Weights of a small GPT-style language model, trained from scratch on English Wikipedia: 16 layers.
MLP neurons of a small language model. Each row is named by its layer, matrix (down: output weights) and neuron, and shows model dimensions 608-735. Each number is 200 + 20 x the weight over its row's rms, rounded and kept within 0 to 999.
A block is one neuron, or neurons of one layer that tend to fire together. After each block is what it responds to, as a language model described it from the Wikipedia text at the highest values.

L3.down1357,177,203,238,213,189,238,173,190,203,169,255,178,202,215,170,226,214,178,253,166,218,210,194,207,214,196,164,203,211,218,194,207,174,218,207,210,210,179,209,189,204,198,194,236,182,238,209,176,203,155,193,196,206,207,236,202,194,192,193,168,211,210,229,195,198,212,179,193,184,197,192,179,201,208,217,195,222,177,201,201,202,191,203,193,206,189,225,164,182,181,178,213,211,194,179,173,237,186,238,150,187,212,177,169,228,190,192,215,225,184,191,211,205,241,189,201,202,156,180,218,203,223,185,165,202,194,220,203
L3.down1400,216,184,217,235,206,216,212,211,208,194,194,177,200,222,220,212,163,189,202,140,199,196,226,191,201,202,161,192,195,189,217,190,199,219,175,203,195,172,208,205,200,218,193,212,218,215,200,200,196,227,201,184,215,211,209,181,223,160,204,176,197,214,235,184,196,191,225,202,204,186,196,189,221,192,182,192,179,196,229,203,216,189,202,225,207,191,191,194,191,189,204,180,172,170,195,190,177,204,189,199,186,161,230,195,189,191,189,213,199,249,181,215,218,180,174,165,199,202,194,225,204,184,224,228,195,175,164,212
L3.down2447,209,214,155,254,187,218,180,190,194,160,231,172,222,197,184,199,220,188,199,210,200,230,172,206,207,190,197,202,185,192,235,210,191,187,179,236,197,236,243,212,197,242,168,190,211,191,187,203,184,193,182,223,198,187,203,182,231,162,173,201,214,160,222,215,174,212,218,240,189,245,208,241,221,194,195,206,188,217,188,188,209,196,185,170,202,187,206,181,187,180,183,207,199,197,207,205,191,183,178,218,202,212,149,190,212,219,212,166,201,207,183,191,165,200,200,167,235,257,193,179,151,164,234,240,225,224,212,221
L3.down2799,169,196,190,210,250,212,206,205,198,204,230,190,227,214,187,197,207,230,200,230,204,200,227,217,194,191,157,249,213,203,199,217,208,180,195,224,216,199,212,212,206,242,170,213,222,196,190,180,162,168,200,192,177,203,231,216,203,191,192,218,201,183,164,199,235,215,194,204,208,206,203,182,232,179,201,227,206,171,202,201,238,171,201,223,217,212,189,133,219,204,204,194,184,170,185,198,180,213,188,201,154,188,171,200,192,174,178,187,177,228,210,171,200,211,198,186,232,209,193,177,196,201,216,258,226,216,185,204
Light verbs in collocations. Main verbs, often light or causative ones, that begin a fixed phrase or take an object, e.g. taken place, brought down, allowed, took inspiration.

L8.down2725,213,176,190,221,206,232,188,187,185,179,225,181,213,199,148,191,178,219,209,205,208,180,190,229,180,200,222,206,207,197,200,193,173,212,193,210,206,187,192,192,203,186,204,198,196,212,168,170,202,187,196,174,219,250,192,204,211,196,212,176,202,196,196,235,159,210,195,193,131,212,237,227,185,216,181,174,225,182,207,188,201,188,214,207,210,189,200,189,201,178,216,196,212,159,220,196,214,201,211,202,187,160,238,193,197,214,200,164,201,223,195,197,204,181,231,215,206,194,176,223,165,183,208,220,237,209,211,125
Mid-word fragments. Word-internal subword pieces and hyphens inside compounds, e.g. F-ing-ers, Sm-ack-Down, year-end, R&B, fl-ut-ist, across mixed text.

L3.down963,192,196,203,154,179,213,218,192,175,226,179,201,189,196,193,216,155,187,222,174,194,234,170,197,177,196,201,232,190,212,218,205,196,224,194,194,188,223,171,167,179,189,213,215,189,188,207,202,211,213,198,199,181,181,229,178,207,196,185,160,188,149,211,203,184,205,186,202,176,239,183,204,246,224,203,174,236,214,181,178,214,180,208,190,228,185,177,200,212,213,159,236,201,195,242,200,224,215,186,200,162,203,194,182,214,204,209,197,162,215,172,189,211,248,181,212,213,247,222,228,161,256,160,212,151,172,200,207
L3.down1113,196,173,196,237,192,194,192,228,194,210,165,186,201,210,158,210,175,222,207,202,176,228,215,207,204,174,202,193,193,216,216,207,224,181,200,183,223,178,201,216,162,226,204,200,173,203,216,192,173,192,211,215,239,201,206,182,183,205,236,191,204,227,197,181,145,229,200,180,197,207,184,186,192,212,172,187,197,174,163,210,166,201,202,190,192,229,180,184,197,157,178,213,215,189,186,209,197,209,197,199,212,196,199,201,172,227,212,201,218,210,170,187,233,203,209,167,229,186,240,203,210,171,224,197,198,217,192,214
L3.down1228,198,178,157,203,217,211,172,196,212,186,200,158,201,213,239,219,216,211,199,168,224,228,203,179,187,215,230,188,168,174,220,226,202,192,209,208,223,195,199,201,177,220,198,218,185,196,248,178,193,175,222,206,166,188,186,179,219,196,196,191,159,178,213,160,181,174,171,166,175,213,224,233,190,185,217,192,166,207,246,208,176,167,229,195,220,174,204,197,217,184,199,191,204,169,197,216,248,229,207,222,203,204,139,222,209,190,177,171,232,232,223,203,247,206,203,177,202,218,224,202,235,176,217,221,212,209,218,215
L3.down2829,190,207,194,218,185,194,216,215,203,185,188,178,201,221,186,198,199,238,202,196,193,206,209,218,177,209,191,206,176,185,179,177,208,199,220,191,214,225,214,176,218,220,154,197,179,185,240,220,188,223,156,181,149,208,208,181,176,193,202,204,198,197,212,189,213,182,239,194,198,183,179,209,170,215,183,194,181,204,171,206,205,225,168,173,222,178,205,188,225,222,196,207,215,218,228,203,193,209,188,188,203,225,182,194,189,212,230,171,251,178,227,206,201,205,207,217,220,195,180,196,166,212,170,232,176,211,198,211
Post-capital-letter word piece. The second word piece of a capitalized word split after its first letter, mostly foreign names and places: G-h-ân, K-r-ab, B-an-askantha, D-un-can.

L8.down623,192,216,194,225,180,205,218,194,189,199,194,191,182,183,182,244,224,219,181,204,224,186,198,215,206,207,205,211,225,250,215,184,218,215,212,175,208,217,196,182,172,223,218,170,208,211,195,227,258,174,200,201,206,189,190,171,177,182,200,214,182,179,215,208,187,186,154,175,214,198,211,237,172,186,232,218,198,210,176,168,167,195,193,191,222,176,216,181,229,173,204,193,199,214,224,198,194,200,187,204,240,204,187,242,224,188,188,180,222,201,172,222,211,170,171,213,186,170,197,256,213,199,226,184,208,190,204,143
Clause-opening prepositions. Prepositions (mostly in, of, with) that start a new phrase after a period, comma, semicolon or quantifier, as in In 1996, most of which, in part.

L2.down124,167,206,209,178,182,226,175,228,221,221,175,189,219,167,199,174,238,205,186,202,182,236,198,196,192,168,185,207,177,180,171,175,219,217,198,185,196,191,218,208,225,218,133,219,202,189,202,208,175,177,170,177,251,223,178,209,177,225,210,190,171,192,198,173,201,199,180,236,185,203,220,217,208,209,177,221,203,208,211,198,199,188,158,214,193,190,194,209,196,235,181,188,223,203,187,209,237,201,220,193,203,190,198,207,195,191,201,213,212,221,216,176,219,216,195,200,191,200,236,200,225,227,186,200,181,203,161,191
L2.down146,191,196,191,204,237,173,192,205,205,168,182,181,202,158,175,227,198,205,184,217,222,176,212,187,204,208,197,205,171,185,190,211,202,181,243,218,211,203,212,221,226,209,230,197,206,204,188,201,181,184,185,202,171,213,216,179,203,216,207,205,191,192,188,197,200,215,216,236,178,190,227,201,173,191,179,195,204,223,215,183,216,180,192,181,201,173,255,201,216,229,186,193,204,195,208,188,184,204,206,194,216,180,190,219,208,202,213,207,201,189,194,198,161,162,178,155,229,233,175,188,214,186,214,247,210,221,219,185
L2.down643,173,186,213,180,246,220,180,192,187,161,191,225,187,191,202,221,229,193,214,202,216,227,196,237,146,209,224,181,192,208,212,193,185,209,241,217,219,202,228,226,197,207,203,228,206,181,191,218,153,216,198,229,201,190,211,181,191,193,227,167,193,204,207,227,201,209,216,178,189,177,217,155,195,207,209,200,231,239,228,188,187,188,183,162,204,230,195,220,181,224,160,186,186,188,180,198,198,216,226,218,192,229,195,214,186,203,229,181,185,176,202,195,180,187,203,159,208,202,208,201,145,181,206,182,191,210,238,177
L2.down685,205,209,214,193,209,188,206,188,208,195,201,215,191,184,210,217,176,208,184,191,197,194,208,211,173,194,212,189,232,203,216,192,212,186,193,204,209,191,162,200,205,230,183,196,183,197,206,234,210,155,179,185,168,200,177,183,192,158,227,202,205,178,190,197,165,229,196,180,205,208,217,196,209,207,242,224,167,204,178,219,194,218,215,152,199,219,182,190,203,188,183,194,182,194,202,208,200,204,157,215,197,234,222,192,198,173,183,206,195,254,150,200,199,244,210,167,198,203,191,221,184,196,185,196,178,180,210,236
L2.down711,201,222,193,219,224,190,193,201,193,219,183,213,202,202,196,155,208,168,210,190,176,191,208,195,191,159,204,249,206,205,205,212,183,165,195,220,196,229,200,201,170,194,200,179,242,249,209,208,229,188,205,201,193,213,223,176,188,206,218,200,236,212,170,188,182,185,203,179,177,229,172,189,198,199,181,218,195,198,192,194,198,200,193,244,173,197,201,187,193,227,167,195,208,195,224,179,235,207,200,197,194,156,186,210,171,188,243,205,187,220,202,192,208,155,198,195,188,201,186,201,174,207,162,232,197,202,177,178
L2.down847,236,230,183,186,231,188,193,227,191,201,234,187,220,194,196,254,187,231,209,211,209,241,199,176,177,248,199,212,213,189,205,231,212,162,197,184,222,169,200,202,156,196,204,187,193,206,217,198,209,174,221,220,218,228,194,167,213,228,204,209,213,209,215,238,209,221,206,219,196,179,224,168,194,201,206,226,211,225,220,214,184,194,193,205,199,206,157,184,212,241,236,193,182,202,205,209,228,183,255,206,183,240,185,197,224,198,214,216,204,225,212,194,207,179,230,175,224,229,213,248,182,183,236,199,171,182,223,172
L2.down1158,189,239,164,229,199,180,204,208,193,203,173,225,197,159,174,188,159,195,166,197,202,201,231,196,187,184,229,189,229,159,173,208,193,141,194,188,204,205,226,186,201,222,200,210,231,193,202,217,197,214,216,202,207,148,195,193,211,188,164,179,191,194,212,203,209,230,198,212,175,224,199,213,180,211,192,219,212,173,157,192,214,213,201,204,207,191,215,166,201,215,170,215,211,199,193,186,193,211,211,216,185,208,186,217,226,197,219,204,189,241,174,165,173,226,167,196,210,240,202,176,171,192,210,211,246,222,151,161
L2.down1266,204,205,247,204,232,189,157,221,210,212,195,182,226,176,192,212,195,222,218,217,205,171,202,208,182,209,163,206,196,205,178,200,208,182,226,202,161,216,184,224,236,204,205,223,221,186,171,179,162,189,184,216,173,233,201,222,208,193,187,190,212,193,202,160,181,221,239,215,173,211,220,178,208,213,206,237,215,248,224,181,252,171,192,198,199,200,225,194,191,194,208,143,202,189,233,187,194,204,222,195,199,185,214,204,215,226,219,187,200,192,217,231,192,178,184,177,194,211,205,187,193,220,208,226,211,201,233,190
L2.down1294,181,167,213,195,226,196,165,209,213,176,189,189,193,184,209,209,194,194,214,220,204,187,225,204,159,237,194,156,174,189,200,204,228,194,200,208,197,216,217,206,210,193,213,198,194,182,152,211,200,175,172,210,171,250,227,209,182,201,197,190,195,207,191,200,224,199,231,199,178,225,176,158,168,200,183,212,187,188,176,206,169,203,214,203,186,196,257,163,191,195,176,172,210,162,249,190,191,189,218,225,179,211,157,215,197,171,236,190,194,195,204,284,165,193,205,166,193,209,207,234,202,231,223,244,210,194,187,214
L2.down1826,189,213,213,226,212,201,174,186,189,229,215,213,185,176,196,207,191,192,175,191,186,188,217,208,172,175,179,239,174,194,171,225,174,176,212,206,186,200,186,172,185,222,206,211,214,208,182,214,199,216,224,207,165,216,241,210,205,214,222,221,189,203,188,216,175,214,175,171,180,196,232,201,207,231,192,209,192,240,186,224,221,206,205,200,243,184,202,202,222,206,213,187,172,175,217,201,206,199,225,190,204,215,231,230,191,191,235,184,214,235,210,226,228,211,215,173,224,226,219,207,209,178,232,255,171,187,202,161
L2.down2044,195,209,223,239,165,171,189,197,214,205,206,208,212,197,189,208,227,202,167,224,179,197,190,204,152,180,195,198,199,212,238,212,215,205,194,217,173,184,214,177,207,228,176,190,175,219,226,186,205,193,172,223,200,198,176,191,197,205,224,197,220,217,208,200,224,213,217,217,193,203,186,195,210,216,229,198,210,200,171,204,191,201,224,214,176,209,162,220,211,216,196,217,177,248,196,197,246,199,229,209,210,147,219,228,176,206,175,188,218,196,186,158,214,185,211,217,206,186,271,200,196,184,206,183,214,208,206,207
L2.down2249,186,213,178,216,226,156,173,183,212,186,234,199,214,173,189,225,200,179,192,186,205,178,233,179,171,226,197,187,184,162,187,196,193,197,218,193,204,221,238,203,225,200,217,217,210,182,167,201,157,193,209,196,173,210,208,200,220,219,216,183,202,173,190,186,215,226,227,217,169,201,187,164,176,192,178,192,212,214,217,194,226,205,182,179,188,193,241,203,214,188,186,187,177,200,199,186,197,214,175,160,203,180,216,219,209,218,218,202,203,176,224,214,196,172,176,185,205,224,190,202,180,174,218,239,208,210,189,161
L2.down2607,266,227,179,180,214,171,187,217,193,200,212,205,207,213,201,177,188,186,190,190,207,203,204,193,174,182,197,211,234,226,178,197,213,246,224,196,184,221,182,196,229,177,194,191,187,257,192,189,218,202,196,211,195,193,252,200,247,145,203,186,192,196,183,198,184,203,199,199,208,196,190,215,208,214,223,180,196,198,207,205,191,201,180,188,180,230,211,237,152,188,205,221,173,217,230,188,209,173,196,189,220,177,158,215,199,217,200,210,210,203,170,228,198,194,211,193,201,200,184,213,206,220,223,214,198,221,208,189
L2.down2630,201,211,200,209,199,220,186,235,189,190,191,201,181,189,218,184,233,200,197,187,198,222,212,194,170,199,193,223,238,202,182,204,164,182,214,204,169,214,154,181,198,227,198,181,208,226,229,213,177,209,197,218,191,160,198,241,194,204,181,195,187,228,197,188,191,217,201,231,205,216,198,182,165,203,182,207,188,183,228,194,202,180,193,199,210,170,186,190,184,217,192,184,182,172,201,182,177,178,197,170,237,150,184,221,215,200,203,228,211,223,204,176,204,220,207,223,183,193,197,193,175,205,209,202,169,201,176,194
L2.down2642,217,214,164,190,210,179,156,191,142,189,195,213,246,188,200,208,158,210,221,190,185,168,183,210,185,205,213,180,184,219,214,214,205,175,204,194,207,235,163,181,178,178,191,217,148,212,191,178,223,224,162,216,198,193,194,195,154,184,218,174,180,210,202,209,160,205,179,162,169,201,224,165,240,219,205,211,215,195,195,204,237,215,192,213,231,196,200,199,224,222,211,186,222,198,209,209,168,176,228,181,190,189,210,177,180,217,186,206,178,223,222,184,204,187,195,219,212,256,171,162,200,226,198,194,197,188,229,190
L2.down2724,179,207,216,202,179,154,193,214,185,175,181,194,207,199,209,228,166,191,186,177,220,173,209,197,206,204,201,202,178,219,206,211,197,193,239,201,225,184,213,196,205,229,227,203,152,181,202,191,185,173,192,201,178,222,198,200,184,231,246,219,184,201,222,237,209,207,210,170,189,240,239,178,204,196,177,242,228,215,234,211,233,199,213,187,182,197,224,204,211,217,189,195,192,194,213,183,214,202,216,209,205,205,201,240,202,170,231,213,186,201,190,219,206,178,182,198,202,186,204,242,177,193,229,240,211,203,213,190
Second word-piece fragments. Short second word-pieces right after a word-initial capital letter or short fragment, mostly in names and titles such as F-ing-on, F-er-id, B-als-undari.

L2.down123,219,189,190,238,179,200,239,208,221,206,189,201,231,180,172,188,176,196,240,243,160,198,177,190,183,207,201,187,203,226,192,214,197,213,209,228,219,205,203,213,211,193,198,220,162,201,249,216,218,213,193,203,204,179,186,168,187,182,191,194,195,206,203,171,205,166,176,222,200,208,200,196,188,196,186,175,186,241,221,171,213,190,207,190,227,189,203,234,179,183,211,222,170,186,185,187,202,207,224,216,209,221,178,194,193,207,204,201,174,216,201,190,205,206,178,202,220,192,218,183,211,187,198,206,159,227,202,227
L2.down157,212,193,217,196,220,175,203,204,195,205,174,177,197,175,200,216,216,185,231,226,227,212,189,190,193,209,197,226,178,207,193,194,223,203,200,245,183,215,223,231,199,200,182,207,208,173,191,212,190,204,187,236,191,193,219,211,226,194,233,192,193,194,203,187,218,200,214,204,237,194,184,236,188,203,170,213,216,168,190,208,204,196,191,193,198,190,195,209,188,202,210,203,162,242,238,180,197,195,193,165,193,175,218,242,204,194,197,190,204,206,210,171,198,168,222,194,218,212,210,218,201,182,214,204,213,210,215,178
L2.down158,194,178,198,171,225,224,203,210,202,195,217,179,198,227,191,206,210,193,191,204,209,218,249,193,205,177,201,190,205,191,250,152,189,177,177,211,216,222,274,181,190,167,195,200,166,196,201,187,172,179,193,170,187,183,202,193,161,201,178,182,163,230,218,170,209,196,195,204,211,229,171,192,227,189,175,200,236,182,198,201,140,214,235,181,194,189,195,198,212,172,160,193,191,216,194,252,197,252,189,187,222,183,218,182,172,201,185,235,181,221,183,175,185,200,209,165,184,189,182,209,190,191,183,208,206,204,173,204
L2.down183,225,196,196,189,179,196,230,185,194,174,213,234,170,209,191,212,175,199,201,215,179,202,212,209,180,204,183,183,236,183,212,197,201,209,163,210,206,184,196,200,250,214,190,204,178,175,186,187,208,194,195,226,218,193,156,194,227,230,209,160,232,225,225,196,201,207,183,214,218,241,205,187,215,209,211,200,203,181,200,178,218,196,193,210,247,193,193,199,166,179,175,162,179,173,187,207,191,227,190,198,225,217,172,176,204,187,265,184,207,171,205,249,235,198,217,214,235,215,211,194,199,184,163,198,181,219,218,196
L2.down279,178,221,205,204,186,201,208,205,208,212,179,187,202,183,199,206,196,217,200,168,234,215,227,187,199,227,188,223,182,190,204,222,226,210,175,204,174,203,184,209,210,212,183,201,188,244,203,203,219,170,225,203,219,211,218,210,209,207,174,220,225,233,196,187,207,170,176,179,231,219,175,209,170,166,209,155,197,208,192,218,189,249,208,251,202,202,203,235,179,185,196,193,210,185,190,183,190,191,176,218,184,216,206,196,195,204,190,246,198,208,217,216,239,194,185,202,210,174,194,197,228,180,207,180,190,193,196,198
L2.down978,191,198,170,214,198,179,187,217,231,215,203,201,182,196,201,183,220,207,223,149,202,193,185,217,221,197,209,217,197,206,197,212,222,182,165,206,214,168,253,217,187,194,186,210,221,185,183,186,193,206,200,171,183,183,218,195,202,190,214,178,212,204,194,194,184,177,199,221,201,189,219,194,183,208,208,203,177,207,223,229,183,203,240,203,190,206,204,202,206,204,189,216,199,193,220,205,211,187,221,195,174,195,195,213,186,182,202,206,203,188,177,209,202,192,194,198,193,174,215,216,201,202,212,200,218,208,186,194
L2.down1055,166,180,222,208,178,200,196,169,195,203,218,214,244,211,164,240,208,209,196,201,189,199,233,193,221,188,215,196,172,184,208,220,183,208,168,199,193,204,184,202,194,215,209,222,231,197,206,163,233,205,220,205,182,236,199,234,173,199,150,236,207,187,219,193,208,247,212,182,190,214,215,181,178,185,231,175,175,204,200,189,202,195,207,213,243,185,184,199,189,208,217,176,156,219,195,196,178,207,209,210,205,208,212,222,186,197,196,209,191,186,241,221,237,208,225,213,210,190,201,208,188,241,162,192,176,187,219,190
L2.down1111,179,177,198,225,170,214,172,218,196,201,233,202,226,186,224,210,205,230,201,210,190,190,214,175,234,192,185,199,220,209,197,209,196,206,159,193,185,143,226,178,197,195,195,174,206,204,213,210,212,204,239,191,216,181,223,196,214,204,209,210,192,197,192,162,205,230,213,197,195,181,225,214,228,214,248,207,228,192,187,212,147,217,209,210,208,210,187,230,195,156,190,218,205,213,190,199,197,188,191,189,195,207,237,174,227,182,230,246,164,205,210,206,218,201,219,210,205,170,192,198,183,193,192,170,214,201,228,160
L2.down1683,216,179,201,208,214,192,215,193,190,178,182,189,190,229,223,201,213,190,215,242,207,231,175,194,203,199,212,219,205,187,224,216,200,218,225,201,213,189,175,197,197,209,236,186,185,228,223,190,179,216,203,186,231,237,195,218,224,201,196,213,176,196,187,207,156,216,201,229,206,177,163,195,230,195,222,173,225,203,192,230,205,210,169,182,200,161,225,236,203,212,205,176,139,175,185,207,208,203,205,200,181,201,204,179,211,217,192,195,188,198,178,203,207,191,198,201,187,193,219,188,213,213,193,201,213,172,190,230
L2.down2019,218,198,201,217,187,172,211,209,200,197,218,217,198,184,211,199,204,182,196,208,226,183,201,207,199,186,200,185,195,213,203,196,190,199,172,225,207,221,221,203,206,207,219,179,199,220,188,217,169,164,162,219,217,236,173,210,226,192,183,203,224,202,177,180,172,192,223,215,236,236,228,174,219,199,211,194,207,212,196,192,196,206,164,193,183,188,221,207,195,196,191,189,201,164,195,217,201,223,181,200,226,206,184,193,200,198,212,199,211,206,189,219,244,221,175,194,192,208,195,224,215,165,202,242,179,217,198,202
L2.down2080,198,162,233,204,228,201,203,199,168,204,209,224,238,211,182,214,213,185,192,199,180,192,239,176,192,227,202,183,195,233,184,171,167,197,185,183,188,225,237,197,222,203,233,205,206,211,240,191,165,199,198,226,208,206,219,205,211,203,207,182,227,213,154,244,207,181,199,209,207,217,235,217,197,230,202,180,171,195,216,170,215,163,210,207,177,171,192,189,190,190,213,216,134,210,208,223,182,226,212,220,204,185,214,178,194,214,188,201,200,212,175,217,191,205,171,178,197,175,169,201,195,195,215,214,208,187,214,187
L2.down2374,200,205,193,205,209,193,231,218,188,197,189,182,228,190,209,195,195,193,216,229,181,212,159,170,213,162,192,164,190,190,230,242,229,209,156,190,212,188,199,187,180,219,222,232,180,194,207,177,195,194,223,233,175,199,204,241,158,197,201,185,196,156,202,220,138,155,183,215,210,236,221,206,185,173,179,188,159,202,201,184,191,240,181,219,234,204,190,239,171,208,196,210,182,233,188,179,187,200,216,197,199,192,215,196,212,221,213,189,185,194,211,181,165,211,177,188,190,209,200,206,190,183,208,190,181,196,188,158
L2.down2579,248,206,224,209,185,248,242,195,191,207,189,212,201,232,200,244,196,209,234,212,173,223,225,219,194,224,253,207,204,210,199,212,193,183,192,185,185,204,256,209,225,202,245,200,223,156,198,232,196,191,213,219,200,210,187,198,203,212,191,190,227,202,195,207,198,206,181,180,175,212,206,205,184,241,221,214,174,214,182,183,199,207,172,184,203,209,219,178,208,185,227,183,196,175,212,212,183,221,233,209,202,216,212,171,227,205,199,208,176,214,183,232,209,227,201,244,211,176,174,175,207,217,197,170,162,223,178,186
L2.down2679,216,210,206,243,236,183,186,176,206,186,188,161,189,187,193,198,200,182,219,187,213,193,214,190,192,217,198,220,210,209,214,184,196,226,215,227,201,188,199,215,181,203,202,190,191,193,139,177,176,221,192,192,207,201,182,223,210,202,218,227,223,190,174,221,186,198,188,192,221,237,217,178,177,172,207,202,198,226,170,201,221,233,225,201,206,151,187,198,183,239,205,197,223,211,203,201,189,186,183,187,169,201,173,218,159,190,194,183,206,191,174,213,216,220,187,214,213,205,203,207,199,203,222,208,218,167,223,174
L2.down2755,180,193,210,194,185,203,244,180,178,204,216,215,190,186,211,190,184,217,223,189,207,225,226,190,183,221,170,178,215,210,228,197,175,209,216,194,222,195,201,189,186,203,199,186,179,218,160,207,216,190,225,185,242,211,224,244,176,222,202,192,208,224,228,209,185,209,199,179,191,194,213,194,206,203,191,157,177,193,208,192,205,183,203,215,154,177,215,213,203,191,207,224,195,189,189,151,207,190,212,186,200,205,210,192,188,178,223,215,209,204,208,197,200,218,182,193,210,174,216,210,193,189,218,210,179,192,180,187
L2.down2800,203,173,199,224,195,168,209,218,178,161,217,190,209,210,224,191,166,211,188,154,194,176,236,227,184,189,190,200,247,209,185,229,203,180,178,198,212,219,230,232,198,204,257,188,176,230,206,175,231,167,173,204,185,229,159,221,179,217,181,176,178,192,207,159,221,204,208,199,206,188,233,184,221,193,188,205,188,163,190,181,207,173,185,208,214,218,209,222,202,216,194,192,179,170,193,173,210,214,202,184,192,214,207,211,208,193,218,205,214,185,227,193,206,201,192,199,233,211,181,182,224,227,177,209,160,179,192,190
Partitive "of" after "one". The word of in partitive phrases such as one of the, most of which, part of, plus among and than, and mid-word fragments like bizarre, Tsinghua, Grosvenor.